{"n_head": 5, "d_mlp": 448, "activation": "swiglu", "init_std_qkv": 0.0468, "train_tokens": 127300000}
MLP neurons of a small language model. Each row is named by its layer, matrix (gate and up: input weights) and neuron, and shows model dimensions 32-95. Each number is 128 + 32 x the weight over its row's rms, rounded and kept within 0 to 255. A neuron's up and down rows have the sign that makes its largest values positive.
After each neuron's rows, "fires after" lists the tokens most often just before its 100 highest values on Wikipedia text that the model never trained on. A number after a token or word is its count.

L7.gate412 [182 120 139 141 149  90 124 111  86 174 122 189 183 122  88 139 104 116 131 100 132 197 112  66 161 142 172 155  90 162 155 130 163 200 162 149 143 169 151 122  91  62 147 120 162  94 117 104 149 176 128 132 144  98  80 152 168 131 139  58  85 117 151 164]
L7.up412 [ 61  82 142 120 125 106 164 202  49 126 168 107  94 125  75  85 147 104 141 102  92 156 118  83 120 129 152 111  84 157 143  93  72 124 104  96 132  92 136 145 102 128 153 161 104  62 133  99 195  93 146 147  97 124 145 128  72 126 115 190 150  97  96 141]
fires after: "ur" 14, " th" 14, " Th" 11, "h" 8, "un" 8

L9.gate237 [176 149 108 153 170  96 174 175 165 145  63 116  68  70 160 116 162 144 156 146 106 101 170 113 104  85 136 159  89 132 135 149 139 163 133  97 129 119 145  93 103 205  67 136  75 122 146 142 139 158 111 120 142  90 121 116 154  94 169 103 145 133 145 132]
L9.up237 [131 130 118 178 150 109 113 149 125 118 125 107  97 164  82 143  74 115 115 132 134 106 139 123 128 146 153 109 123 133 121 136 150 182 169 139 116 174 121  98 132 151  77 175 139  95 186 109 164 129  97 153 147 149 162 184 140  97 194 153 140 103 148 161]
fires after: "el" 19, "ar" 14, " le" 14, "al" 7

L7.gate178 [108 132  83 170 172 161 153 150  64 112 111 168 123  89 183  97 124 135 128  91 194 137 132 189 159 143 128 147 117  90 141 123 119  78 118 173 157  69 113 148 124 136 108 102  94 147 112 113  76  50 118  95 118  70 120 107 144  94  92 140 145  55 164 140]
L7.up178 [151 134  98 109 196  72 138 108 150 171 133 121 147 162 147 101 153 112  88 135 125 153 139 204 145 126  94 191 103  94 112  99 172 113 136 106 108 216 158 132 132 113  67 157 116  73 199 144 119  78  80  99  97  51 135 106 143  67 103 140 128 121 173 110]
fires after: " pro" 28, "ce" 17, "ro" 9, "ol" 9, "e" 7

L7.gate338 [132 159 105 110 178 150 128 131 138  86 127 168  79 122  89 183 154 117 198 141 124 128 164 138 148 106 113 155  96 106 142 153 133  81 132 134  89 163  96 116 135 106 178  63 146 142 132 110 172 130 133 118  99 132 113 145  69 116 158 123 115 164 151  53]
L7.up338 [152  91 131 106 125 114 107 166  85 160 104 159 108 171 118 123 116 120  99 146 120 132 170 115 182  85 163 160 118 115 121 151 145 110 101  91 114  90 208 128  37 142 159  76 127  88 132  88 151 179  92  99  98 109 159 134  65 117 212 133 133 199 121  92]
fires after: " b" 21, " B" 13, "b" 9, " f" 9, " m" 6

L5.gate376 [143 164  98 173 202  81 139 164 147  99 144 105  55  92 204 114 116 168  87 153 141  60 102 190 143 116 112 105 123 117 161 102 122  87 204 163  68 131 126 166 158 128  87  83 123 149  85 171 136 130 147 179 154 167  83  91 153 133 109 154 109 104 140 118]
L5.up376 [141 175 124 183 181 160 138  72  88 100 132 173 131 102 203 152 176 161  78 114 116 125 203 161 144 149 147 104  60 105 117 110 107 114 135  98 105 112  96 179 139 144 162 127  75 114  94 108 101  92 199 137 148 202 195 131 154  99  87 108 166 132 116 152]
fires after: " L" 25, " N" 20, " l" 10, "L" 6, " in" 4

L4.gate56 [121 184 155 142 142 127 107 180 148 142 111 119 149 134 103 103 129  84 135 105 111 178 111 159 127 138 126 116 187 222 142 135 127 128 169 207 133 152 124 116  91 182  98 138 123  97 115 114 118 131 108 177  87 188 151 140  54 127 157 158 180 143 105 138]
L4.up56 [133 123  80 138 142 113 139 159 110 138 143 115 134 100 142 131 161  99  94 136 139 155 106 142 122 120 102 121 151 165 135 163 162 166 173 234  86  77  70 116 119 107 127 175  94  97 110 133  98 127 139 140  95 117 130 151  95 122 156 163 182 122 141 133]
fires after: "==" 30, "\n" 22, "." 21, "===" 10, "ec" 4

L4.gate102 [144 171 147  96 142 116 108 162 115 171 118 126 165 130  98 109 120 150 146  69 137  78 119  86 136 116 149 144 119 214 100 163 149 120  94 119  99 133  53 136 153 176 138  86 111 183  89 108 158 128 145 126  46 210  91 110 115  99 181 120 121 162 177 102]
L4.up102 [154  87  98 165 183 124 100  99 131 102 131 120 127 157 125  40 212 154 105  94 108 193 169 176 114 124 121 162 149 137 152 115 150  94 179 170 174 129  78 138 123 120 186 111 107  94 124 119 158 124  92 100 188  71 130 133 124 135 130 108  95 103 164 125]
fires after: "\n" 56, " (" 15, "." 15

L7.gate157 [ 93 127  83 168 148 170 124 155 140  75  72 101  86 151  78 147 132  92 106 122 155 128 120 156 131 154  97 109  85 123 184 132  91 171  64 128 158 158 122 116 107 123 131  74 100 103 127 139 125 130 124  76 112 111 142 151  81 157 204 168  67 152  95 151]
L7.up157 [153 130 125 112 160 176  89 141 147 168 139  99 168 104 133  88 152 127 101 139  85 111 138 156  67 160 124 156  65 103 145  94 139  77 102 117 150 184  98 128 165 119 106 148 105  84 154 167  96 108 160 172 128  90 128 184  38 151 115 110  56 127  91 104]
fires after: "2" 27, " S" 11, " T" 9, "3" 7, "et" 7, " t" 6

L5.gate71 [ 64 158 111 114 148 107 126 164  94 160 101 114  60  92  92 158 154 160 189 134  64 177 135 125 171 108 118 110 152 144 147 106 141 157 163  77 175  72 166  75  91 129 146 107 102 114  46 136 126 151 125 130 162 124 159 110 101 165 105 103 138  70 184 121]
L5.up71 [116 142 141 106 118 134 125  74 104 166  70  88 131  54  90 119 117 164  56 137 142 142 133 142 114  85 129 133  91  46 171 183  94 118 148 123 120 135 162 167 142 159 132 131 132 120 133 141 106 139 134 178  98 141 106 204 141 190 134 106 163 173 122 133]
fires after: " c" 20, "em" 19, "c" 10, " m" 7, "m" 6, " acc" 6

L5.gate392 [104 156 152  94 147 163 157 101 127 184 138 167 147 150 166 161 101  64 153 133 160 130 141 109 144 159 145 195 121 174 150 130 165  74 127 125  87 126  56 200 168 156 126  70  50  91 141 128 115 140 156 132 156 120 122 140 120 152 133 133  98  97 159 151]
L5.up392 [130 113 159 111  96 166 123 105 160 176 153 153 101 119 171 164 157  64 119 129 177 113 164 128 108  53 121 130 150 206  85 118 145 183 173 136  61 157 108 169 118 196 102 153  53 128 111 123 137 146 160 126 158 126 173 136  53 144 136 135  98  97 133 137]
fires after: " of" 17, " th" 12, " se" 9, " re" 9, " wh" 5, " s" 5

L4.gate446 [102 173 163 135 134  69 129 196 151 129 124 111 149  80  97  72 110 153  96 114 123 124 101 163 106 145 159 140  62 157 143 120  74  80 140  84 125 150 146 154  76 138 175 119 128 133 144 180  73 154 144 169  86 120 138 107  96  76 162 144 123  89 146 181]
L4.up446 [106 189  93 132  84 112 135 131 141 147 123 131 142 151 136 115 171 118 102  72 159 113  87 143 129  87 171 130  84 124 111 120 152 130 162 148 104 131  75 151  83 105 127  85 178 190 146 140 127 112 157  84 145 122 159 165 106 131 151 181  79 136 123 127]
fires after: " d" 34, " kn" 21, " o" 18, "n" 6

L7.gate201 [189 108  87 180  72 105 164 115 160 110 149 133 142 127  88 173 104 158 114 178 142 114 127  94  76  77 110  97 168 136 126 155 107 146 114 109 151 144 112 108 115  98 132  56 132 131  93 128 143 142 179 141 114 164 117 126 141 114 137 175 104  99 126 105]
L7.up201 [143 135 105 161 170 107 112 117 156  93 161 179 127 113 144 176 153 140 122 133 162 115 200  41 116  93 136 123 124  92 102 112 133  81 124  78  45  93 154 202 100 118 194 129 190 117 139 152 122 161 130 116 150 106 103 174 145 155 144 144 102 115 128  69]
fires after: "p" 30, " p" 17, "f" 10, "l" 6, " P" 6, "ons" 4

L7.gate137 [111 131 133 116 148 160  72 124 111 120 100  61 128  98 141 131 140 144 114 162 170 171 184 148 124 103 155 161 164 181 116 171  95 166 144 171 217 125 128 150 119 109 195  60 132 155 112 112  90 119  16 147 137 155 101 131  79 123 169  98 117 130 134  92]
L7.up137 [125 136 149 128 107  75 102  58 106 103 114 124 152 126  86 162 106 138 122 129 126 144 153 139  98 192 117 108 136 148 151 140 200 132 172 179 132 123 164 178  86 192 162 121 139 118 136 162 147  54  32  85 137 122 124 164  83 107 122 123 106 121 149 109]
fires after: "ober" 22, "r" 9, "ol" 8, "a" 8, "it" 7, "il" 6

L7.gate85 [ 93 178 126 133 140 121 129  58 219 186 101 124  92 158 159 169 152 119 126 156  85 117 159 149 103 152 205 115  96 145 149 121 119 128 140 162 119 134 141  68  86 164 129 112 159  60 119 160  82 111 140 128 164 111 130  69 111 159 160 125 110 110 141 122]
L7.up85 [118 192 146 153 109 110 154  78 142  83 138  83 137 144 146 119 168 161 104 110 149 132 143 148  83  67  81 126 142 174 165 101 116 136 187 154 139 113 114 152  20 126 152 114 136 114 139 156 125  92 100 115 183  94 120 103 126  86  76 156 127 111  88 138]
fires after: "m" 15, "em" 14, "il" 12, "ol" 10, "ed" 8

L4.gate134 [151 100 152  97 147  87 186  75 156 171 153 129  81 148 165 113 159 101 103  82 106  89  96 128 175 128 133 112 157 134 185 137 127 154 106  55 181 104 152 148 195 147  94  83 171 126 120 175  92 118 135 100  99  78  96 155 126 157  99 127 202 160 117 150]
L4.up134 [161  86  92  95  73  95 146 152 108 140 154 137  99 121 146 154 111 127 106 134 142 134 142 151 118 129 160 204  99 131 107 154 233 159 112 125  95 112 164 157 119 153 154 123 145 133  95 147 168  99  24 117 151 172  63 137 148 107  85 158 161 162  62 146]
fires after: " the" 33, "ad" 7, " P" 5, " V" 5, " R" 4

L7.gate181 [146 104 117  93 224 139 145 135 137  87  84  69 145  91 112 126 141 137 108  64 153 147 171 129 100 146 146 127 130 197  81 138  86 135 155 158 104 123 113 138 123 158 164  88 164  68  80  93 100 153  84 145 147 151  98 136 140 109 112 180 141 161 103 110]
L7.up181 [151 135 139 123  76 146 154 189 112 129  98 136 141 121 147 129 109  77  92 145  36 186 113 186 119 160 163 158 123 111 115  85 152  91 113 129 210 166  86  97 164 140  90 121 133 113 163 171 130 161 148 128 166 143  99  69 187 111  72 126 124 132  94 120]
fires after: "e" 22, "u" 12, "ol" 11, "r" 8, "a" 6, "in" 6

L9.gate372 [138 139  99 101 142  81 145 170 115 148 167 120 104 122 137 141 150 137 137 105  99 187 193  93 143  96 123  82 168 158  90 164  82 107 100  40 126 103 106 169 108 146  97 111 122 132 169 178 104 103 121 117 122 133 133  88 110 123 234  92 153  84 163 168]
L9.up372 [ 99  89 121 124 158 115 200 117  90 130  76 128 130 143 123 115 180 142 104 141 150 120 151 119 116 196 121 137 111  96 132  49 101  82 188 123 113 103 160 189  94 130 130  91  93 115 111 116  29 166 113 112  29 160 150 128 177  91 165 161 194 104 150 135]
fires after: " h" 36, "c" 13, " p" 7, " c" 7, " P" 6, " att" 6

L5.gate280 [ 87 196  81  81 119  84 186 188 134 104 129 146 114  73 110 124 114  93 132 103 153  68 103 125 117  66 144 187  72 116 115 160 163 123 133 183  93 137 109 127 130 133 140 113 149 115  95 123 175 126 115 139 121 106 147 147  55 103 143 131 143 117 139 116]
L5.up280 [ 65 165 122 184 123 167 182 134 148 144 141 128 125  86 124 126 144 143 123 104 143  78 160 102 156 169 116 105 114 129 142 137 136  69 156 169 133 199  95 155 152 110 117  95 148 169  99 147  82 146 139 102 186 183 123 177 129 175 114 163 101 131 129 159]
fires after: " d" 48, " loc" 11, " D" 10, "im" 5, " rel" 4

L5.gate51 [175 154 179 161  93 116  96 146  68 134  78 128 119 159  77 146 105 125 201 142 145 136  95 144 172 119 176 140 129  74 204  12 123 105 126 105 122 151 203 156 132  98 111 135 125  91  80 112 139 122 112 148 110 120 118 194 145 176 144 170 128 123 118 104]
L5.up51 [174 166  96 144 106  79 124 170  72 190 137 162 146 222 103 119 147 185 201 119 130 140 113  34  94 108 187 138  93 114 133 199 128 124 144 133  82 114 170 155  82 135 140 151 159 115 187 119 145 185 110 141 103 138  79 125 131 161 148 150 108 127 128 125]
fires after: " b" 24, " his" 9, "'s" 8, " B" 7, " at" 5, " the" 4

L7.gate23 [103 140 133 142 145  72  93 139 127 119 146 117 163 101 155 135 152 162 111  99  94 168 186  68 170 198 184 107 102 128 154 169  63 104 102 135 132 101 136 154  83 119 117 153 107 165  96  85 152 185 114  88 141 155  69 112 138 134 144 110 156 164 152 141]
L7.up23 [111 123 154 139 169 134 124 127  90 159  99 125 139  83 194 127 170 121  86 103 117 147 216 100 127 159 157 116 116  86 104 141  94  77 118  99 160 117 116 160 167 154 142  93 146 135 122  87 144 111 137 160  94 109 145 200 173 161 155 137  76 101 164 116]
fires after: " h" 20, "p" 9, " H" 9, " c" 8, " e" 7

L9.gate289 [173 146 106 137  78 160 138  99 136 172 148 121  83  99  87 147 222 118  90 132 146 155 151  93 138 104 101  94 154 152 130 125  96 113 141 162 172  94 165 125 114 121 154 145 116 153  92 160 169 164 102 147 106 144  97 110 119 153 119 190 178 202  95  91]
L9.up289 [117 163 167 115 168  92 176  86 180 114  99 165 122 133  91 117 163 145 224  93 109 159 130  91 156  86 117 153 118 147  97 195 136  96  94 148  79 169  92 119 123  87 140  52 149 152 152 107 193 148 113  78  70  85 109 148 167 157  71 107  85 149 103 178]
fires after: " c" 40, " p" 22, " ad" 10, "p" 5, " C" 5

L5.gate66 [ 81 129 203 173  90 116  75 162 101 180 115 127 156 100 136  95 141 118 160  67 136 110 162  79 124 145 127  84 122 105 141  90 111 137 152 119 145 132 105 175 100 155 157 139 162 109  87 155 127 124 110 155  99  95 142 174 171 182 189  80 122 132 153 164]
L5.up66 [202 173 102 126 114  96 109 150 112 112 157 145 161 128 122 176 109 113 185 108 121 114  60 111  29 151 136  93  80 155  92  68 105 161 122 124 171  76 109 119  92  91 153 147 125 131 132 160 128 180 140 134 192 119 117 140  74  82 178 118 131 156 119 156]
fires after: " sy" 21, " s" 14, " a" 10, " S" 9, " to" 6

L9.gate285 [155 140  92 164 128 154 137 138  93 133 145 123 119 138  90 149  84  72 146 175 122 138 115 140 132 167 109 115 146  84 176 139 142 154  85  97  62 151 135 170 144 136 155  84  98  78 110 138  97 121  52 110 171  93 134 104  84 108  98 144 188 143 117 189]
L9.up285 [157 133 190 100 108 155  91 167  64  72 120 113  74 124 103 119 106  94 113 132 138  63 110 135 105 123 112 112  61 133 141 156 139 181 158 171  80 170 162  94  75 159 137 129 114  63 139 127 190 185  56 141  89  97 196 183 116 115 122 192  96 169 131 176]
fires after: " v" 19, "il" 15, " " 7, " T" 5, "es" 5, "is" 4

L7.gate57 [171 144 134 145  98 166 177 141 180 165  82 146 156 157 108 106 122  48 115 139 126  82 118 100 146 157 152 150 147 138 108 118 100 142 126 111 128 144 170 100  93 145 130 125 130 121  83 109 150 145 103 165  84 140 112 151 153 158  85 126 124 182 148 135]
L7.up57 [119 104 109 141  70 100 161 143 117 155 235 178 185 109 140 169 102 145 128 168  79 140 121  79 136  83 163 114 176 110 102 193 149 110 139 130 150 152 120 123 139 115 174 114  57 139 126 103 184 116 135 110 115 127 116 100 136 139 104  71 139 129  86  71]
fires after: " Sp" 25, " sp" 22, "p" 10, " Eng" 9, " p" 6, " S" 5

L5.gate416 [134 177 136 165 130 118 111 162 121 138 115 129 101 115 169 158 146 127 138 148  92 143 154 137 111 122  87 146  63 123 138 105 120  98 174  64  97 124 174 126 130 156  94 136 161 154 119 149 146 118 155 130 111 154  92  97  55 113 113 183 191  67 208 107]
L5.up416 [ 46 214 132 138 119 136 117 197 100  92  96 136  67 116 153 132 129 107 100 131 110 167 148 101 156 129  88 200 126 171  77  65 118 141 131 136 116 138 219 174 150 104 128 115 178 181  71 148 140 135 105  92 170 154 134 112 148 129 149 125 111  67 162 168]
fires after: "l" 23, " l" 23, " Bl" 10, "m" 7, "r" 7, "el" 6

L7.gate153 [147 115  87 128 125 175  58 188 100  51  74 195 135 118  81 139  92 136  97  87 136  62 209 143 148 181 145 108 140 164 143  79 153 117 109 163 125  67 131 103 145 122 115 148 103 138 164 141  68 141  86 126 114 114 144 149 106  89 117 160 116  98 148 107]
L7.up153 [ 75  99 193 169  77 133  75 166  84 183 167 126  96 140 155 124 123 130 130 128  94 151  83 151  84 149 156 123 104 187 115 128  90 130 170 159 132 172 151  95 148 118  95 115 115 100 101 148 165 107  83 116 157 151 149  78 183 122 132 172  95 111  81 142]
fires after: "om" 18, "e" 11, "as" 9, "ol" 6, "ork" 5, "he" 5

L9.gate117 [ 91 116 117 154 154 105 134 137 124 164 126 117  73 128 108  84 136 160  96 151 151 121 112 117  80 103 112  97 115 178 113  91  97 135  97 122  98  96 158 160 135 136  96 121 121 120 104 109 149 129  91  76 148  67 140 150 131 176 104  87 134 140 130 111]
L9.up117 [ 67 132 202 101 129 111 171 118  79 143 129  97 115 115 112  97 164 126 127 168 197 156 109  56 123 123 136  63  73 118 109  78  88 113 134 119 112 137 101 144 124 145 132 107 154 148 116 102 158 155 133 115 163 148 102 135  95  65 104 134 116 136 131 165]
fires after: " re" 18, " Re" 14, " d" 10, " de" 7, "le" 6

L4.gate250 [ 80  89  84 119  78 136 156 183 114 151 123 130 145 146 130  82 128  80 158 140 121 123 204 118 131 138 149 175   7 160 118 109 108 101 118 165 110  93 124  94  94 139 140 143 126 124 114 167 148 201 149 123 100 201  97 105 149 109  64 120 100 123 138 208]
L4.up250 [129  93 188 113 106 147 156 179 132 170  82 185 139  61 148  84 132  94 144 150 147 145 136 176 149  83 174  82 110 148 144 138 105 181 125 210  74 158  96 139 143 190 145 121 118 103  79 114 131 169 117  95 163 111  85 141 132 133  93 158 166 124 143  86]
fires after: " the" 21, " s" 14, " a" 6, "th" 5, " The" 4, " se" 4

L9.gate362 [121 136  88 154 108 134 116 135 100  87 139 145 121 136 132 148  98  86 127 201 151  59 107 160 102 170 128 104 138 191 171  55 114 119 146 193  90 111 119 133  85 167 164 162 124 117 115 135 190 134 122 166 156 117 159 164  74 107 163 113 171 123 193 100]
L9.up362 [ 89 182  61 112 113 137 151 162  83 171 154 110  95 135 141 167  74 136  88 142 173  88 109 137 157 146  98 167 111 131 135 128 108 113 101 150 108 175  63 151 154 116 115 135  87 144 133 146 124 194 161 146 138  84 156  99 109 120 167 129  95  51 130 131]
fires after: " d" 21, " g" 12, "e" 11, " D" 7, " s" 6, "ep" 5

L7.gate268 [149 124 214 129 182 122 167 165 126 162 129 129 137 119  78 128 101 160  46 172  67 135 201 157 141 108 131 139 127 107 168 130 114  85 185 147 115 121  98 148 170 145 141 138 148 161  99 111 124 115 136 156 149 177 109 108 107 119  94  96 119 110 148 148]
L7.up268 [ 86 148 108 122 157  81 108 171  95 134 118 163 101  68 114 125 149 141 202 133 133 114 139 105 160 160 124 110 164 137  76 136 131 121 118 141  79 100 138 125  89 168  78 152 103 127 131 138 130 129 170 101 200 181 183 197 158 164 134 162 155 113 128 127]
fires after: " \"" 28, "'" 8, "r" 8, "ar" 6, " l" 5

L9.gate166 [ 88 110 163 179 101 133 130 159 108 129 148 113 148 134 143 143 131 142 118  64 138 125 133  83 143 133 171  87  73 145 119 112  87  70 152 107 102 121 138 103 117 141 158 184  79  95  94 130 162 149  57 104 117 160 148 163 174 165 179 113 113 148 115 175]
L9.up166 [177  67  77  99 106 139 137 133 130  60 145 138 118 132 157 131  89 110 121 134  99 116 151 130 144 135 166 161  83 121 157 110 119 165 120 143  63 128  59  90 109 103 120 127 164 168  99 123 111 135 154 146  96 161 146 142 133 183 183 100 168 203 122 140]
fires after: " the" 30, " a" 13, " to" 6, "'s" 5, " is" 5

L7.gate150 [195 112 146 101 129 146 101 138 142 165 102 145 102 158  82 165  86 155 130 156  86 151 157  82 124  81 140  76 138  87 178 109 137 151  82 198  86  97 194  87 142  81 124 170  98  88 124 118 180 194 159  68 122 107 135  91 120 159 142  87 134 162 146  75]
L7.up150 [152 166 157 151 105 167 101 158 102 138 147 168  82  98  74 141 152 126 151  88 180  85 179  86 139  72 133 107 141 120 156 160 114 134  70  56  91 176 198 117 133 128 101 130 120 111 155 140 195 130 136 132 143 125 137 158 129 159 148  95 162 141 136  95]
fires after: " H" 20, " h" 13, " m" 8, " Th" 8, "h" 8, "al" 6

L7.gate447 [130 153 107  64 136 101 193 166 178 167 157 116 182 115 140 153 157  96 156  76 147  87  91 131  81 136 157 154 143 153  62  95  99 154  80 101 120 122 123 101 107 101 132 145  66 168 107  86  54  98  85 104 127  90 117 181 129 168 134  85 176  91 143 120]
L7.up447 [116 106  95 117 147 112 188 160 107 147 156 129 119 121  89 174 181 185 136 149 110  81 123 128 130  66 103 159 144 110  93  81  54 153 108 113  63 118 113 104  66 131 126 120  68  96 125 134 132  90 168 108 128 140 179 100 150  90 123  99 135  97 135 151]
fires after: " p" 16, " ch" 12, " Ph" 10, " v" 9, " P" 9, "it" 9

L4.gate202 [102 120 159  40 156 145 108  93 145 152 147 139 148  79  78 160 144 159 126 167 141 218 112  96 110  99 119 102 159 160 120 152 119 101 130  85  39 152 100  78  98  99 101 149 106  97 167 202 119 131  84 210 148 147 135 145 102 133 188 127 130 132 132 124]
L4.up202 [123 140 110 136 140 164 141 107 126  84 156 135  47 111 107 172  87 121 175 134 107 106 139 138 108 109 142 102 114 129 148 129 189 117 190 148 178  89 147 161  90 150  78  60  81 139  88 103 130 155 158 105 155 167 156 128  97 184 151 127 198 122 137 156]
fires after: " P" 13, " med" 12, " C" 12, " p" 9, "ed" 5, " M" 5

L2.gate335 [108  89 130 195 148 130  94 120 115 109  98 138 124 158  83 135 117 175 186 169 126 130 127 145 120 182 161 144  79 124 177 141 106 175 121 146 143 124 169 114 143 132 110  92 165 116  92 180 122 114 115 140  88  81 122 144 112 120 173 102 156 129 139 146]
L2.up335 [ 68 150 127 179 146 122 119  76  87 108  99 109 111 144 125 121 109 140 144 176  19 156 206 134  75 216 201 105 129 112 160 142  95 141  96 110 151 151 106  96 129 111 160 120 147  73 181 150 109 129 120 158  91 119 120 102 147  93 182  69 132 134 127 138]
fires after: "\n" 48, "-" 16, "3" 5

L9.gate130 [127 160  94 193 147 131  97 141 101  75 105 151 106 145 169 116 125 163 118  73 112 121 156 103 104 157 155 149 154 136 125 144  92  85 123 142 122 138 163 119 120  73 173 105 110 102 125 124 125 146 115 160 111 150 143 127  92 129 148 123  92 158 149 157]
L9.up130 [202 186 130 131 136 122 101 158 117  84 165 117 137 103 129 177 150 135 134 150  98 104 113 169 159 122 147  77 126 176 127 171 113 144 124 147 146 132  98 136  75 145 109 165 121 101  94 156 106 135 161 111 144 184 104 170  79 139 119  91  87 138  87 108]
fires after: " th" 23, "ow" 17, "ver" 11, " le" 7, " s" 7, " S" 6

L7.gate205 [157 133 103 136 117 181 109 115 141 137  63 116 173 119 104 124 119  99 149 128 107 116 137 141 101 117 144 160 172 114 176 102 117  99  82  83 104 163  78  95  77 162 164 148 142 165 101 114 139  81 118 119  82 101  77 171 123 165 124 107 137  95 205 192]
L7.up205 [122 168  99 155 158 110 155 101 124  89 149 156 128 138 134 162  74 199 166 132 161 177 155 142 101 121 145 144 157 131  95 120 104 131  71  84 154 160 120 149 111  70 162  93 151  77 185 153 136 120 114 109 108 120  95 129 151 136 175 152 123 107 187 110]
fires after: " Sp" 20, " f" 19, " Eng" 15, "eb" 9, " F" 8

L9.gate89 [ 81 135  87 115 133  92 117 114 112  78  88 118 108 127 126 145  86 106  95 122  92 121 129 131 115 124 119 201 128 110 137 135  74 105 147 117 132 145 133 104 111 185 142 148 123 114 135 125 117 112 167 157 131  76  94  60 112  60 106 144 155 117 137 137]
L9.up89 [141 108  49  67 165 131 115 181  79 179 127 148 164 166 101 132 145 129 124 121 115 162 156 133 122  68  89 146 174  93 143 114 114 131 169 110  97 111 159 137 220 126  98 128 116 190 185 176 154 155 120 146 127 145 113 129 141 132 150 142 126 141 104  92]
fires after: " m" 46, "ro" 13, " pro" 12, "ie" 6, "rom" 4, "ol" 4

L2.gate248 [ 97 133 112 148  94  91 139 171 109  75 112 216 149 124 142 161 119 125 139 127 107 175 121 103 109 162 129 153 101 131 165 142 141 143 133 120 156 164 147 163 102 150 102 126  92 144 152 166  67 175 124 163 138 106  90  98 173 157 168 150 102 151 111 113]
L2.up248 [136  99 126 144 120 151 114 150 106  88  98 213 113  58 127 153 145 105 163 115 112 118  95 105 101 167 139  61 111 121 158 102 146 112 131 147 137 114 113 185  98 166  83 101 162 100 175 154  72 137  82 150 116 161 113 135 174 165 153 133 195 122  90 140]
fires after: "ri" 22, "ce" 19, " o" 8, "oc" 5, "em" 4, "m" 4

L9.gate305 [110 139 117 141 145 160 151 159 107 134 114 119 111  79  98  54 118 164 125 124 161 127 172  72 162 187 126 131 104 161 134 124 160  95 163 210  60  96 116 173 129 160 115 173 131 112 146 126 134 164  92  86 158 140 136 122 135 108  69 109 146 185  85 203]
L9.up305 [148 170 142 181  94 178 118 110 108 132  87 125 113  59 123 137 162 100 129 151 131 114 132 120 122 151 188 155 100 134 194  99 143 133 138  93 156 108 155 163 151 122 103 114 153 151 138 121 128 102 127 151 122 132 145 145 162  85 103 102 143 130  71 142]
fires after: " L" 18, " l" 16, " c" 9, " " 9, "e" 9

L2.gate435 [125 108  73 180 132 179  94 138 137 116  94 165 152 117 118 164 159 135 126 108 136  95 101 111 130 110 102 132  36 167 222 157 109 175  88 127 110 154 174 131 138 183  95 155  73  89 127 175 119  80 113 152 159 125 130 143 103 107 133 180 174 140 101 110]
L2.up435 [138  92 113 145 159 193 116 122  95  79 123 146 144 139  58 149 138 116 157 116 176 165 108 126 130 126 131 128  80 178 238 134 129 134  64 103 106 178 189 138 135 155  83 177  96  82 110 214 161 102  83 156 126 176 123 169 156 133 147 129 161 147  78 150]
fires after: "ri" 22, "ce" 19, " o" 8, "ec" 5, "j" 5

L7.gate81 [144 121 153 138 124 166 138 104 125 123 104 176  48  74 139  86 129 108  98 111 183  91 156 162 133 134 175  84 188 180  92 200  96 132 133 110 129 133  88 139 191 140 102 114 158 131  96 162 140 135 173 143  92 102 134 152 108 136 116 160 138 131 113 137]
L7.up81 [136 109 160 142 119 142 112  79 115 146  89 139 123 101 131 105 137 153 163  75 105 121 159 170  96 182 163 134 104 115 112 161  58 126 122 121 140 119 108 114 165 170 154 109 160 122 108 126 102 102 173 133 102 150  96 203 144 137 136  81 196 120 133 179]
fires after: " v" 19, "v" 13, " the" 9, " ab" 6, "-" 6

L5.gate254 [ 73 223  98 111 146  37 151 166 133 157  69 141 133 133 122 113 106 104 132 156 167  70 138 144  80 109  84  84  97 115 172 167  87 120 112 137  77 122 138 102 113 107 158 133 170 179 102 109 151 117 117 144 137 101 160 217 112 187 143 168 122  93  69 125]
L5.up254 [ 55 147  95 148 111 131 105 146 145 103  99 144  90  85 215 127 158 145 113 145 176  76  96  99 172 147  93 109 123 148 137  78  98 158 115 142 137  94 155 118 126 155  98 116 140 192  30 174 133 186 160 161  89 147 218 126  52 119  91 159  75 107 117 141]
fires after: " d" 71, " D" 15, " r" 5

L7.gate398 [105 105 119 156 175 133 127 140 112 180 127 133 105  25 106 113 127 135  83 108 126 155 128  99 176 191  77 111  68 196 142 160 137  97 136  52 185 141 148 145 200 168 120 148 166  86 142 141  62 132  76 110 150 108  93 154  75 129 124  97 101 104 140 184]
L7.up398 [ 89 158  98  93 124 149 120 162 128 164 139 137 113 118  96 137 148 179 112 168 143 189 144 100 156  96 157  65 119 127 181 143 136 155 147 159 184 109 127  98 136 115 156 148 130 119 162 164 130 144  68 104  75  81 135 125 160 111 124 182 127 112 106 157]
fires after: " c" 13, "ar" 12, " L" 9, " l" 9, "ch" 7, "ic" 6

L4.gate117 [151 151  71 160  81  84 170 127 153 111 132  89  93 114 146 104  97 100 142 171 136 138 139 138  91 133 121  79 137 122 104 112 100 198 137 180 119  72 121  73 157 136 121 115 147  73 169 100 121 142 154 175 129 117 165 100  70 158 142 166 134 117 104 158]
L4.up117 [121 114 132 122 141 194 148 107 124 140  97 165 100 118 117 135 112 133 184  80 114  87 166  63 133 145 154  50  70  67 142  88 162 191  64 100 114  83 170 115 112 123 173 123 147  87  67 118  99 156 161 183  68 114  95 151 135 133 133 143 106 131 148 154]
fires after: " D" 14, " S" 13, "B" 12, " d" 10, "S" 7